config.toml
hidden_act = "relu"
qk_norm = false
parallel_block = false
init = "uniform"
init_std_o = 0.0269
init_std_up = 0.0288
init_std_down = 0.0144
optimizer = "muon"
lr_mult_o = 1.5
lr_head = 0.00444
max_steps = 9771
MLP neurons of a small language model. Each row is named by its layer, matrix (up: input weights; down: output weights) and neuron, and shows model dimensions 48-111. Each number is 50 + 15 x the weight over its row's rms, rounded and kept within 0 to 99.
Before each neuron's rows, "fires on" lists the tokens most often at its 100 highest values on Wikipedia text that the model never trained on; "fires before" lists the tokens most often just after its 100 highest values on Wikipedia text that the model never trained on. A number after a token or word is its count.

fires on: "iz" 42, " includ" 23, " cons" 10, " com" 7, " mov" 5
fires before: "e" 26, "es" 12, "ed" 11, "ing" 8, "ens" 7
L2.up672:53 45 44 14 62 33 46 21 42 62 56 38 51 70 67 31 54 53 49 39 54 52 81 39 58 77 53 59 60 44 62 70 44 40 88 72 49 63 58 57 14 43 56 30 44 41 52 53 46 63 72 12 29 42 71 65 27 37 31 71 48 38 58 44
L2.down672:46 56 50 60 68 58 56 20 64 47 32 53 64 37 66 60 56 65 47 32 50 68 82 72 75 31 54 51 52 61 51 66 84 77 61 48 47 15 37 47 21 46 46 62 52 61 48 50 54 37 35 26 44 39 55 42 40 40 48 46 14 28 49 40

fires on: " is" 20, " It" 14, "ra" 12, " was" 8, " Be" 6, " She" 6
fires before: " a" 18, "z" 11, "al" 8, " an" 7, "aly" 5, "ach" 4
L6.up889:54 43 53 40 57 78 55 55 44 46 49 50 53 53 23 72 43 70 61 52 56 54 44 47 33 57 60 37 79 58 62 68 59 64 76 55 47 24 64 36 55 57 46 37 40 56 28 60 28 64 57 47 77 71 42 40 36 45 73 50 24 57 57 89
L6.down889:01 44 44 41 55 70 59 50 53 58 34 52 46 48 29 47 41 19 43 53 41 59 42 43 57 69 35 52 10 80 30 31 33 62 84 38 71 31 54 37 74 49 56 48 57 64 38 37 41 37 73 47 66 59 15 70 38 75 67 47 65 84 27 30

fires on: "|" 50, " |\n" 24, " |" 12
fires before: " " 39, "|" 23, " L" 4
L2.up585:33 39 71 48 38 38 84 57 56 45 62 33 38 54 71 39 47 56 64 45 18 55 54 55 58 50 53 32 30 42 57 75 32 50 48 48 36 69 37 38 72 51 54 26 51 61 46 41 63 22 67 42 57 29 64 38 52 53 56 37 70 70 44 68
L2.down585:33 39 64 47 59 77 68 24 59 64 66 58 65 64 50 45 67 64 32 52 61 42 72 46 74 46 68 72 42 68 79 36 36 49 30 73 66 70 60 42 45 58 45 48 61 51 34 54 68 43 58 28 61 40 60 26 57 42 24 52 23 26 54 48

fires on: " acc" 38, " elect" 27, " ann" 21, "lect" 9
fires before: "ed" 15, "oun" 11, "ess" 11, "om" 9, "ident" 7, "ric" 6
L2.up23:54 77 54 83 51 31 73 36 62 18 57 52 62 45 58 58 35 56 57 84 52 34 37 68 22 57 39 48 31 56 59 42 39 56 48 42 91 46 33 39 59 43 64 55 50 25 45 73 47 57 38 50 70 50 70 12 41 54 52 39 68 29 59 49
L2.down23:95 64 66 46 31 25 51 38 71 33 65 23 31 74 41 37 55 22 39 58 21 43 39 50 38 57 71 49 34 66 39 52 50 61 57 33 62 69 53 41 58 35 52 67 53 49 40 75 33 41 24 43 72 53 63 54 29 40 63 44 56 25 38 35

fires on: " ar" 55, " Ar" 39, " a" 4
fires before: "ch" 23, "g" 10, "r" 9, "ts" 9, "m" 8
L2.up52:56 36 44 78 53 49 78 50 28 38 16 38 21 26 59 32 75 29 42 73 49 30 58 42 54 46 60 60 47 68 52 59 29 65 36 48 53 72 48 59 59 52 52 47 29 38 34 39 46 53 61 75 54 76 33 65 64 49 44 62 51 54 45 67
L2.down52:42 27 71 58 50 61 35 55 47 69 53 54 36 51 28 63 68 37 42 36 60 48 66 27 52 55 43 76 65 71 39 64 44 46 26 38 53 79 38 35 47 67 35 62 55 37 62 58 35 56 86 66 34 54 23 55 45 40 48 64 96 71 58 69

fires on: " |" 80, " " 20
fires before: " " 55, " —" 6
L2.up179:39 56 49 62 40 57 51 64 55 29 46 68 64 62 61 52 23 20 41 55 75 36 49 23 52 40 47 28 47 48 52 58 46 48 45 75 63 67 46 30 56 26 66 51 50 51 32 65 35 68 39 35 52 59 58 22 61 69 23 50 31 43 41 52
L2.down179:48 51 44 39 52 32 51 32 72 69 50 53 71 39 36 33 42 42 55 40 49 40 38 88 58 40 14 62 23 73 29 54 45 26 41 33 40 39 46 69 34 81 53 56 70 33 57 82 53 43 88 34 83 46 57 61 52 18 54 64 64 54 37 44

fires on: " part" 56, " co" 12, " polit" 7, " Part" 5, " one" 4
fires before: " of" 18, "ic" 18, "icip" 11, "ach" 10, "y" 5, "s" 5
L2.up500:59 34 57 61 41 57 45 53 42 24 34 52 66 63 47 55 54 48 35 31 65 42 64 31 49 48 40 50 52 35 42 35 41 59 79 72 43 47 65 35 63 35 58 44 78 51 65 57 58 31 61 33 29 62 57 40 45 47 57 38 42 48 51 49
L2.down500:25 25 71 34 44 35 51 50 72 41 16 77 56 63 52 63 65 54 68 51 62 48 74 52 64 84 54 39 40 39 40 60 51 75 35 64 53 33 42 35 57 39 39 42 33 58 58 60 37 66 49 47 54 29 62 62 29 53 56 42 47 31 38 58

fires on: "A" 20, " |" 15, "U" 12, "F" 10, "W" 10, "E" 7
fires before: " |" 18, "F" 9, "A" 9, "R" 7, "S" 6, " L" 5
L5.up202:40 12 47 64 50 55 67 28 53 19 60 55 62 49 39 42 41 65 41 64 51 51 42 35 41 36 65 60 45 46 54 60 39 48 79 50 45 33 32 44 66 49 36 53 48 46 41 29 44 79 58 76 49 37 37 54 63 29 67 48 83 51 58 59
L5.down202:41 26 66 55 73 71 77 16 74 57 48 52 88 51 48 38 57 36 44 48 27 63 54 44 27 36 51 56 46 18 47 33 61 47 61 36 34 59 53 57 34 36 42 53 58 41 40 51 49 37 53 32 48 46 54 44 34 37 23 45 85 50 31 36

fires on: " reg" 30, " pop" 19, " Reg" 19, " vers" 9, " charac" 9, " feat" 7
fires before: "ular" 23, "ion" 18, "im" 10, "ister" 9, "ter" 7, "ard" 4
L2.up428:51 42 41 31 33 67 64 25 41 37 50 42 68 70 72 45 53 61 51 67 64 24 26 22 48 32 52 42 49 62 49 56 29 25 43 41 50 47 85 66 40 60 54 47 63 67 30 38 41 43 55 28 26 54 64 55 41 56 82 25 41 41 58 40
L2.down428:52 77 34 47 48 50 45 71 43 25 74 36 41 51 60 34 59 75 59 60 49 46 59 42 37 55 60 42 56 59 20 46 58 44 10 57 60 41 65 50 57 46 44 63 51 40 55 32 49 42 45 85 72 61 22 65 51 39 21 57 42 39 44 32

fires on: "\n" 50, "'s" 16, "ear" 7, "ight" 4
fires before: "-" 56
L2.up433:28 46 44 37 69 54 48 69 53 49 40 60 60 70 49 66 73 63 55 64 38 51 50 22 36 38 45 21 65 49 29 62 18 72 43 38 64 42 24 55 11 47 60 62 59 55 82 43 39 77 61 80 69 55 47 45 40 34 67 33 60 54 31 68
L2.down433:55 44 51 21 60 60 39 35 65 41 57 51 42 67 41 43 44 43 65 39 34 74 56 48 52 62 44 48 59 82 72 39 54 48 44 60 37 41 74 23 54 41 59 55 38 07 42 30 49 31 22 12 48 52 41 48 86 44 43 57 51 55 59 40

fires on: ":" 24, " " 20, " were" 8, " of" 6, "." 4
fires before: " " 37, "." 17
L7.up496:54 59 31 43 42 47 67 36 60 46 38 38 63 54 52 54 79 46 52 39 51 59 61 38 25 51 69 66 54 49 43 46 50 64 39 35 53 83 54 39 52 73 55 59 56 58 59 37 33 37 27 45 53 53 35 66 67 60 55 72 61 72 58 38
L7.down496:45 21 60 46 52 40 47 22 69 46 72 66 70 70 38 22 55 60 45 49 69 16 39 44 17 55 39 63 83 61 35 57 65 52 30 28 59 83 60 71 63 31 42 49 62 66 65 40 34 53 59 67 43 32 50 30 35 59 39 72 34 50 37 37

fires on: " ar" 55, " Ar" 44
fires before: "ch" 26, "r" 10, "m" 9, "ts" 8, "g" 7
L2.up391:55 29 65 46 32 37 54 61 30 77 36 49 47 36 72 41 47 38 50 62 87 47 47 52 61 37 43 52 51 79 45 61 34 62 53 26 47 72 47 65 13 23 50 50 32 51 50 42 37 60 60 35 71 44 47 41 53 42 77 62 67 65 55 29
L2.down391:58 35 59 30 52 66 49 55 34 36 57 59 64 90 50 73 70 33 39 33 32 52 54 22 59 67 47 23 75 68 43 56 47 49 72 45 40 57 36 46 40 66 64 40 45 44 69 64 38 70 56 59 36 35 34 57 36 67 47 68 46 60 48 70

fires on: " is" 24, " (" 9, " was" 8, "ic" 8, " U" 7, "E" 6
fires before: " a" 21, " (" 12, "T" 11, " an" 8, "ag" 7, "E" 6
L6.up639:85 62 28 59 51 45 40 71 55 39 35 46 48 77 55 58 67 55 40 65 52 57 55 50 28 43 60 22 70 53 36 62 41 75 65 74 63 74 49 13 53 44 63 58 43 56 50 52 66 59 56 63 91 71 66 41 33 62 28 50 25 64 28 58
L6.down639:45 59 45 31 39 41 67 31 56 80 55 54 30 80 58 42 78 51 44 51 39 72 55 61 48 52 31 60 80 42 52 57 24 23 43 61 76 56 45 31 51 58 49 54 77 48 70 56 23 63 36 70 77 82 68 86 20 28 62 44 28 52 34 42

fires on: "lect" 27, " elect" 24, " ac" 19, " add" 14, "urr" 13
fires before: "ed" 28, "ric" 9, "ently" 8, "ron" 6, "ions" 6, "ition" 6
L2.up744:43 31 43 51 42 58 52 33 33 17 36 51 65 46 35 59 19 46 57 33 58 58 50 59 58 43 44 54 55 61 37 47 50 46 61 30 55 46 64 77 50 60 67 24 45 48 50 43 68 52 29 27 64 49 54 43 44 66 62 36 59 37 60 59
L2.down744:36 52 56 31 59 41 31 39 42 46 22 38 36 52 66 61 48 15 31 53 35 29 25 50 43 73 54 60 36 71 58 68 45 54 41 49 37 58 56 45 39 48 72 49 72 33 28 82 58 67 56 37 81 49 58 47 33 58 59 50 35 30 46 68

fires on: " st" 53, "\n" 18, ".\n" 13, ")\n" 11
fires before: "-" 37, "ar" 6, "re" 5, "op" 4, "ep" 4, "ory" 4
L2.up358:29 57 28 43 64 70 46 44 46 49 43 35 55 35 58 45 39 27 63 53 47 47 90 54 51 71 07 59 60 71 41 51 34 47 36 56 51 41 63 29 53 58 35 53 39 69 31 31 57 33 19 89 75 25 46 49 39 46 48 29 34 31 39 64
L2.down358:43 30 41 46 70 66 40 44 60 28 33 48 54 81 43 34 39 24 46 82 53 62 40 59 48 28 36 77 62 40 68 28 74 71 47 37 52 79 61 21 25 58 44 52 73 44 61 66 33 51 46 55 80 29 38 48 43 50 56 71 43 73 83 60

fires on: " |" 56, " " 18, " |\n" 11, " f" 8, " m" 4
fires before: " " 30, "0" 9, "|" 9, " —" 4
L2.up698:45 47 69 42 37 47 51 52 36 46 47 45 34 75 60 60 51 44 46 77 60 43 48 46 42 54 74 31 38 61 43 41 39 59 64 51 43 25 18 28 44 17 43 31 45 35 50 63 37 30 66 49 73 48 54 33 33 57 53 78 49 33 58 23
L2.down698:63 45 41 45 40 60 47 18 50 37 19 58 31 37 44 59 58 87 40 49 36 52 65 58 45 59 65 75 63 62 49 62 49 39 47 33 49 24 41 43 39 56 69 66 53 49 74 46 39 60 35 24 67 27 49 38 86 47 39 56 50 72 46 55

fires on: " that" 39, "," 24, "ced" 7, "20" 6, "22" 5, "24" 4
fires before: "," 23, " the" 15, " he" 6, " it" 6, " she" 4, " S" 4
L5.up822:37 41 43 47 56 58 86 76 58 54 50 66 55 49 44 41 37 43 53 56 64 50 50 25 44 30 29 32 44 50 65 52 62 35 46 59 53 52 47 64 29 38 37 58 42 57 81 37 51 53 52 24 87 34 52 47 51 35 37 51 35 22 50 34
L5.down822:30 52 50 33 54 72 41 53 22 65 52 47 66 48 42 35 45 45 31 72 57 63 68 71 63 68 55 40 39 71 61 23 36 34 54 27 53 37 66 50 50 46 67 47 40 60 38 66 67 54 78 61 56 51 32 64 22 73 40 58 28 51 63 54

fires on: "." 100
fires before: " The" 24, " In" 10, " H" 6, " It" 5, " D" 4, " S" 4
L2.up297:39 35 38 41 53 46 54 71 54 45 47 38 75 53 29 34 51 49 52 62 74 48 46 29 52 46 51 53 30 46 92 52 50 43 77 42 40 46 63 65 67 61 68 32 51 36 61 47 65 32 69 04 58 45 65 40 50 64 59 34 27 42 32 40
L2.down297:65 24 32 63 49 48 68 42 54 47 58 14 30 78 66 46 72 73 29 54 69 54 59 43 38 44 28 37 66 93 25 57 30 29 66 35 61 51 39 34 51 44 77 44 39 62 25 44 23 27 54 56 51 51 37 29 51 80 37 42 40 74 59 64

fires on: " one" 42, " co" 30, " Co" 21, "ouncil" 4
fires before: " of" 22, "-" 11, "al" 8, "ach" 7, "op" 6, "ast" 6
L2.up787:58 39 58 69 32 53 61 58 37 29 52 57 59 41 61 29 52 66 57 57 55 53 72 10 35 52 55 39 18 33 38 23 34 40 36 57 30 35 38 35 53 16 53 51 39 42 46 50 40 49 57 37 27 66 67 39 53 40 55 41 16 18 55 60
L2.down787:32 46 36 58 62 44 46 62 52 61 44 47 67 81 40 49 71 52 55 74 64 30 54 31 31 56 64 47 34 50 39 29 42 50 48 23 56 58 50 61 35 69 42 52 63 67 56 68 38 35 77 57 29 23 62 58 61 58 55 36 25 77 58 42

fires on: " is" 24, "born" 22, " found" 20, " born" 6, " was" 6
fires before: " " 29, " a" 23, " in" 8, " the" 5, " an" 5
L2.up35:48 61 45 49 39 33 64 45 17 45 75 23 50 83 56 52 71 39 35 69 40 48 57 49 70 62 52 50 41 59 41 40 53 46 36 65 50 60 45 34 52 43 68 71 62 50 54 78 37 62 51 49 66 53 46 64 52 50 40 49 75 46 68 39
L2.down35:39 32 19 43 47 57 51 54 60 43 42 47 60 38 46 50 46 52 44 58 59 84 51 53 30 24 56 30 39 49 58 61 69 36 68 56 62 45 74 62 60 46 38 64 56 38 35 69 13 49 44 53 43 54 51 41 40 23 45 52 88 71 51 43

fires on: " =\n\n" 30, " is" 24, " was" 11, "\n\n" 10, ")\n\n" 7, ".\n\n" 7
fires before: " a" 21, "S" 9, "M" 9, " an" 8, "==" 7
L7.up732:84 45 32 62 38 43 47 45 54 44 51 50 42 45 65 41 43 68 19 61 54 46 71 60 30 64 34 53 38 40 49 72 31 45 70 65 52 45 30 46 52 48 71 38 73 72 55 45 53 73 43 48 62 40 27 54 80 34 65 68 19 40 49 44
L7.down732:49 17 49 64 61 60 68 38 67 63 39 57 60 65 48 71 37 33 30 44 81 42 39 34 54 49 43 48 51 35 58 14 43 51 52 64 80 30 39 50 40 71 68 69 43 58 29 67 39 64 38 50 49 62 30 55 44 57 33 68 59 56 59 23

fires on: " |" 34, " |\n" 13, " " 8, "2" 5
fires before: " " 29, "|" 13, " |\n" 5, ":" 5
L6.up424:22 36 60 89 57 48 42 48 46 50 42 64 47 81 83 56 39 41 58 47 34 27 42 20 48 52 58 35 43 63 27 58 38 55 71 59 51 26 42 37 46 39 47 53 37 46 18 72 51 56 37 59 27 33 47 51 64 86 50 52 37 38 40 28
L6.down424:38 57 31 60 59 37 67 33 62 39 23 47 58 52 62 37 64 50 55 53 74 71 60 53 52 61 48 29 40 52 57 54 67 40 35 66 36 56 44 40 65 63 52 52 37 65 58 37 44 60 79 32 70 46 49 42 59 55 56 62 53 34 46 71

fires on: "an" 19, " part" 12, "adem" 11, "art" 9, "ic" 8, "l" 8
fires before: "y" 18, "ies" 12, "ic" 11, "ied" 7, " of" 6, "ations" 5
L6.up13:51 25 58 42 63 69 67 30 48 67 58 57 19 53 43 42 60 65 82 42 60 68 65 38 33 72 41 40 62 50 31 37 41 42 40 42 31 49 76 54 63 47 61 59 49 42 54 52 51 44 55 27 69 33 46 33 54 64 58 62 46 70 54 38
L6.down13:31 28 50 60 46 77 33 40 56 65 54 54 26 20 59 36 62 76 73 35 55 46 35 57 54 62 51 16 38 57 58 41 49 25 43 68 68 36 50 47 56 74 47 52 43 38 50 54 69 58 51 29 62 45 43 72 29 41 57 52 42 44 52 32

fires on: ":" 30, "m" 16, " (" 6, "}" 6, " |" 6, " m" 5
fires before: " " 19, " (" 17, ")\n" 9, "″" 5
L7.up862:43 27 99 36 38 43 46 49 53 38 37 86 49 51 41 51 45 48 54 59 39 11 50 33 64 39 64 34 82 30 56 46 46 54 33 48 30 55 34 63 38 63 78 66 44 63 51 55 67 50 32 44 88 39 57 66 49 53 71 39 37 32 15 70
L7.down862:52 25 50 62 53 72 59 79 58 64 60 18 45 34 53 31 32 45 57 53 59 75 62 59 54 49 50 48 19 52 73 40 52 50 25 38 48 45 74 53 60 50 44 72 36 42 67 39 54 36 43 37 38 61 29 47 41 75 58 55 40 63 57 51

fires on: " there" 30, "re" 24, " charac" 16, " vill" 11, "ether" 7, " vers" 6
fires before: " is" 14, "ter" 13, " were" 11, " are" 11, "age" 10, "ion" 6
L2.up109:51 51 53 32 54 66 39 45 39 20 47 71 56 28 41 51 08 47 55 73 49 60 82 24 60 42 64 31 48 55 24 69 59 68 51 57 66 44 56 68 32 54 59 70 24 53 41 40 46 63 51 67 39 45 39 50 49 49 69 46 43 35 47 50
L2.down109:41 63 26 32 49 74 34 62 59 35 56 62 55 31 45 88 39 51 53 64 39 64 62 62 34 23 81 52 27 51 27 43 44 67 67 42 85 15 63 55 31 67 55 57 30 29 67 11 49 41 53 72 61 55 53 18 52 59 77 52 73 51 44 35

fires on: ".\n\n" 92, "ad" 7
fires before: "==" 32, "In" 13, "===" 11, "The" 6, "Ch" 5
L7.up813:20 50 58 19 36 45 55 34 76 61 43 39 44 59 28 10 52 34 39 53 61 29 46 73 59 18 49 43 45 62 53 59 55 41 65 75 67 54 35 56 38 67 34 36 19 59 62 51 53 63 42 47 40 44 35 61 65 40 41 65 44 23 44 66
L7.down813:51 53 20 26 48 59 53 43 71 44 41 69 50 51 29 25 51 29 65 52 74 45 58 60 59 54 31 22 23 62 46 53 66 28 49 79 63 37 78 50 44 43 68 39 33 35 42 43 45 71 36 78 61 39 43 49 62 35 54 42 46 35 52 48

fires on: " is" 32, "s" 15, " was" 10, "ust" 8, "her" 7, "," 4
fires before: " a" 29, " an" 9, "n" 7, " the" 7, "q" 5, " " 5
L6.up91:79 65 59 56 39 38 43 57 57 46 44 21 63 59 52 61 76 43 64 36 31 52 68 45 25 60 35 45 65 63 67 53 67 55 70 55 59 36 47 53 74 36 58 53 62 44 52 43 14 81 76 49 62 49 55 48 76 49 34 55 24 55 28 49
L6.down91:82 28 43 36 37 46 49 64 62 85 43 62 45 72 44 55 52 44 58 44 38 46 77 52 41 70 40 48 38 47 38 55 71 26 72 47 41 54 53 52 36 65 45 49 69 69 52 47 41 52 40 65 90 37 34 39 20 29 60 82 76 59 49 51

fires on: " " 46, ";" 39, "–" 11
fires before: " " 29, "0" 9, "5" 6, "9" 5, "10" 5
L2.up669:62 67 69 61 82 42 44 68 52 45 40 74 51 61 48 47 77 26 29 88 58 33 31 31 59 49 13 61 66 50 51 64 41 33 48 57 38 28 48 50 61 21 21 61 45 71 61 53 46 52 55 74 57 35 51 44 21 30 33 38 64 46 42 70
L2.down669:46 71 28 24 45 56 33 42 59 53 57 74 65 49 56 52 41 54 23 58 51 52 66 68 39 52 17 76 67 36 69 34 28 39 56 41 50 52 48 50 38 47 61 65 35 65 42 31 43 63 59 61 54 30 66 45 38 93 49 68 60 45 53 34

fires on: "ed" 37, "ted" 8, "s" 7, " found" 7, "ied" 5, "ated" 5
fires before: " in" 22, " to" 12, " the" 8, " at" 6, " that" 6, " as" 5
L7.up789:58 53 38 60 35 53 56 46 48 70 72 58 41 32 65 55 53 59 70 37 49 78 26 62 66 33 52 25 33 33 42 44 54 15 74 18 39 40 27 31 54 28 45 38 48 29 48 77 52 80 51 33 64 62 47 22 45 47 61 73 71 34 52 62
L7.down789:10 48 00 40 45 78 29 48 38 58 49 59 35 31 33 35 66 52 37 49 61 53 46 73 18 71 34 45 73 62 53 69 65 43 52 48 39 45 36 37 32 46 50 48 42 35 51 48 70 39 36 28 73 62 99 64 47 52 52 24 51 24 65 79

fires on: " " 83
fires before: "19" 43, "20" 20, "18" 11
L5.up124:38 78 71 58 53 37 52 77 58 16 49 47 62 80 53 45 45 42 56 40 28 45 32 55 69 68 73 72 24 39 58 31 51 37 40 64 49 52 70 30 33 50 20 77 33 42 43 50 50 68 54 66 59 43 27 47 33 28 56 36 50 57 29 42
L5.down124:71 63 45 45 55 58 74 49 46 22 59 40 43 54 47 66 66 83 37 49 48 46 67 33 57 66 27 32 46 34 38 30 65 51 33 46 58 53 62 66 45 75 60 52 41 41 47 56 54 30 49 59 67 80 49 51 56 48 66 42 57 65 30 44

fires on: "C" 14, "B" 12, "W" 12, "ig" 10, "R" 10, "F" 8
fires before: " |" 14, "A" 12, "ul" 9, "C" 6, "O" 5, "F" 4
L6.up79:40 40 63 41 62 58 67 27 34 46 62 51 55 37 28 30 37 47 59 56 41 34 53 51 28 59 44 48 54 66 68 30 38 26 58 60 54 50 28 53 38 47 64 84 63 48 51 43 39 73 56 67 54 75 52 69 54 54 60 34 39 55 52 75
L6.down79:25 15 57 36 87 48 52 50 60 50 44 57 47 54 35 47 59 41 28 45 45 94 62 24 48 37 24 57 69 44 74 50 54 40 65 41 27 47 42 46 56 69 49 65 80 58 32 54 55 25 35 32 50 64 57 54 65 51 41 47 74 69 62 69

fires on: ".\n\n" 60, ".\n" 34
fires before: "==" 30, "-" 25, "===" 7, "In" 7, "H" 5
L2.up305:41 47 28 64 41 37 35 59 42 40 29 37 37 69 59 41 25 36 40 38 69 31 71 48 75 52 60 60 43 53 78 39 33 43 63 72 43 32 39 53 45 58 47 53 47 47 41 36 32 33 61 37 42 35 42 24 29 68 49 36 27 26 40 07
L2.down305:39 31 12 80 34 71 42 37 64 69 64 38 53 70 50 33 69 39 68 70 60 53 36 40 37 43 35 54 64 27 59 58 38 44 62 67 33 35 43 45 54 26 90 52 35 64 58 48 37 73 44 40 42 37 51 44 65 68 41 64 41 65 58 44

fires on: " cons" 26, " res" 23, " sim" 11, " pre" 10, "res" 7
fires before: "id" 16, "p" 11, "earch" 7, "il" 6, "h" 5, "ult" 5
L7.up31:42 47 33 59 31 05 71 56 51 28 47 49 64 34 43 62 54 52 63 46 35 66 65 76 46 54 68 68 49 46 42 50 44 58 60 62 61 48 78 68 45 61 47 52 42 79 53 21 16 46 57 41 63 52 46 29 50 36 35 41 27 17 35 29
L7.down31:51 53 26 62 47 46 58 52 53 51 46 56 49 67 34 55 51 59 24 57 48 42 48 58 76 47 33 99 34 52 64 40 46 59 55 81 58 52 47 64 42 33 38 47 19 45 50 46 17 42 08 66 51 67 52 38 51 47 52 54 50 19 47 61

fires on: " |" 31, " G" 16, " " 11, " D" 6, "ate" 5
fires before: " |" 26, " G" 12, "A" 5, "F" 5, " |\n" 5
L5.up28:88 39 57 87 56 53 54 56 29 66 52 58 82 52 52 75 51 65 46 56 59 44 65 66 72 58 79 31 32 49 50 37 52 34 66 25 40 31 43 30 63 54 38 43 21 47 27 60 67 47 43 47 33 55 89 49 71 38 45 51 46 46 52 60
L5.down28:53 58 29 34 64 68 68 51 66 47 39 18 53 39 65 73 45 99 58 73 60 26 22 40 50 60 47 81 49 42 56 60 54 45 49 25 62 34 48 55 28 59 54 72 56 64 55 67 55 62 66 34 45 59 99 67 24 27 58 58 39 63 35 57

fires on: " acc" 29, " eff" 24, "cc" 17, "+" 10, "pp" 9, " −" 4
fires before: "ect" 12, "ort" 11, "ess" 9, "om" 7, "ident" 7, "ording" 5
L2.up86:50 19 46 38 38 36 43 31 24 33 08 46 43 63 17 54 29 23 56 64 48 47 46 57 62 37 79 63 46 54 60 69 66 46 52 61 64 44 46 43 68 56 55 43 71 73 66 67 46 38 60 78 46 67 52 30 47 83 75 59 55 36 33 76
L2.down86:42 61 69 55 30 32 39 44 82 49 63 39 51 71 17 65 65 37 49 67 39 63 38 46 75 42 45 56 47 52 60 31 59 34 22 53 78 49 40 31 31 55 59 35 65 28 56 38 63 38 40 62 35 53 57 39 52 40 17 60 59 70 25 52

fires on: " " 60, "20" 16, "el" 11
fires before: "20" 34, "19" 21, "es" 4
L6.up825:41 64 36 48 36 34 69 26 73 21 15 56 57 44 26 52 37 46 35 37 28 46 27 32 45 50 96 67 66 60 77 62 25 50 39 83 37 66 51 48 43 38 64 42 54 63 34 41 56 34 60 47 46 35 77 33 42 29 63 46 74 60 45 26
L6.down825:40 56 37 41 35 52 63 34 16 27 68 52 48 70 53 33 54 54 53 82 70 45 77 95 37 47 43 34 38 58 21 40 54 53 24 55 66 25 47 31 61 46 63 30 58 51 50 31 65 60 46 41 61 44 58 83 48 46 73 94 45 38 54 36

fires on: "." 99
fires before: " The" 28, " In" 7, " They" 6, " This" 6, " H" 5, " It" 5
L2.up127:54 33 63 48 49 56 56 38 72 16 67 45 72 70 30 51 67 63 32 44 69 34 32 57 58 76 38 43 49 39 75 53 64 26 77 31 63 46 65 60 64 66 61 56 46 66 48 33 88 24 70 38 52 55 62 42 73 43 58 38 54 40 37 00
L2.down127:35 54 31 47 41 33 40 58 35 32 42 39 46 52 64 58 47 61 25 31 38 55 69 35 32 35 49 59 75 75 49 74 30 53 77 26 44 76 52 30 46 27 80 62 19 39 56 15 41 42 44 37 69 47 50 45 65 70 26 49 39 40 39 49

fires on: "\n" 36, "\n\n" 33, ";\n" 10, ")\n\n" 9, ")\n" 9
fires before: "-" 56, "=" 20, "P" 7
L2.up191:56 52 37 30 35 44 57 46 21 57 46 37 35 50 39 65 68 76 72 60 22 44 46 89 26 57 66 55 55 35 48 48 27 34 47 46 27 74 38 75 60 56 82 34 48 69 76 37 43 40 85 64 38 24 42 46 60 71 70 51 33 39 63 44
L2.down191:53 39 49 63 54 90 36 64 65 54 21 31 45 52 58 71 39 46 62 48 50 72 48 52 44 26 43 66 83 34 53 21 21 23 46 44 40 51 61 51 66 58 27 62 53 48 36 38 46 61 76 41 57 43 65 72 46 78 55 44 34 78 49 67

fires on: " is" 25, "," 22, "t" 12, "ar" 11, " was" 9, " an" 7
fires before: " a" 22, " " 20, " an" 9, " the" 6
L5.up830:64 45 32 63 37 41 59 45 61 63 47 51 70 24 65 39 64 42 14 99 38 58 36 67 46 41 36 53 27 76 41 46 62 45 50 63 50 48 54 60 88 76 48 84 56 48 45 64 51 56 51 55 54 43 57 63 64 38 50 57 46 64 47 54
L5.down830:44 44 39 30 36 82 67 43 86 61 67 56 29 65 38 48 33 71 33 69 59 61 67 47 70 60 37 47 75 26 46 89 42 46 61 41 48 68 60 53 49 63 55 47 58 48 39 34 31 35 64 61 76 46 41 48 50 45 72 71 19 69 40 61

fires on: " |" 34, " /" 14, ";" 12, " (" 8, " c" 7, " in" 6
fires before: " " 36, " (" 19, "m" 8
L7.up25:31 47 58 58 44 32 56 59 69 89 68 56 72 52 50 69 45 37 83 57 44 51 48 47 26 52 29 54 75 59 42 61 38 39 68 70 53 49 27 50 16 36 54 60 46 67 41 47 43 53 15 58 56 21 35 48 66 46 39 35 46 54 40 64
L7.down25:27 79 30 61 35 75 54 46 74 46 49 75 54 55 51 82 32 56 69 61 63 37 15 61 52 00 48 65 35 32 47 45 59 63 31 44 79 23 45 17 52 52 43 53 46 49 51 27 19 38 32 44 36 58 47 48 45 31 56 74 24 54 36 54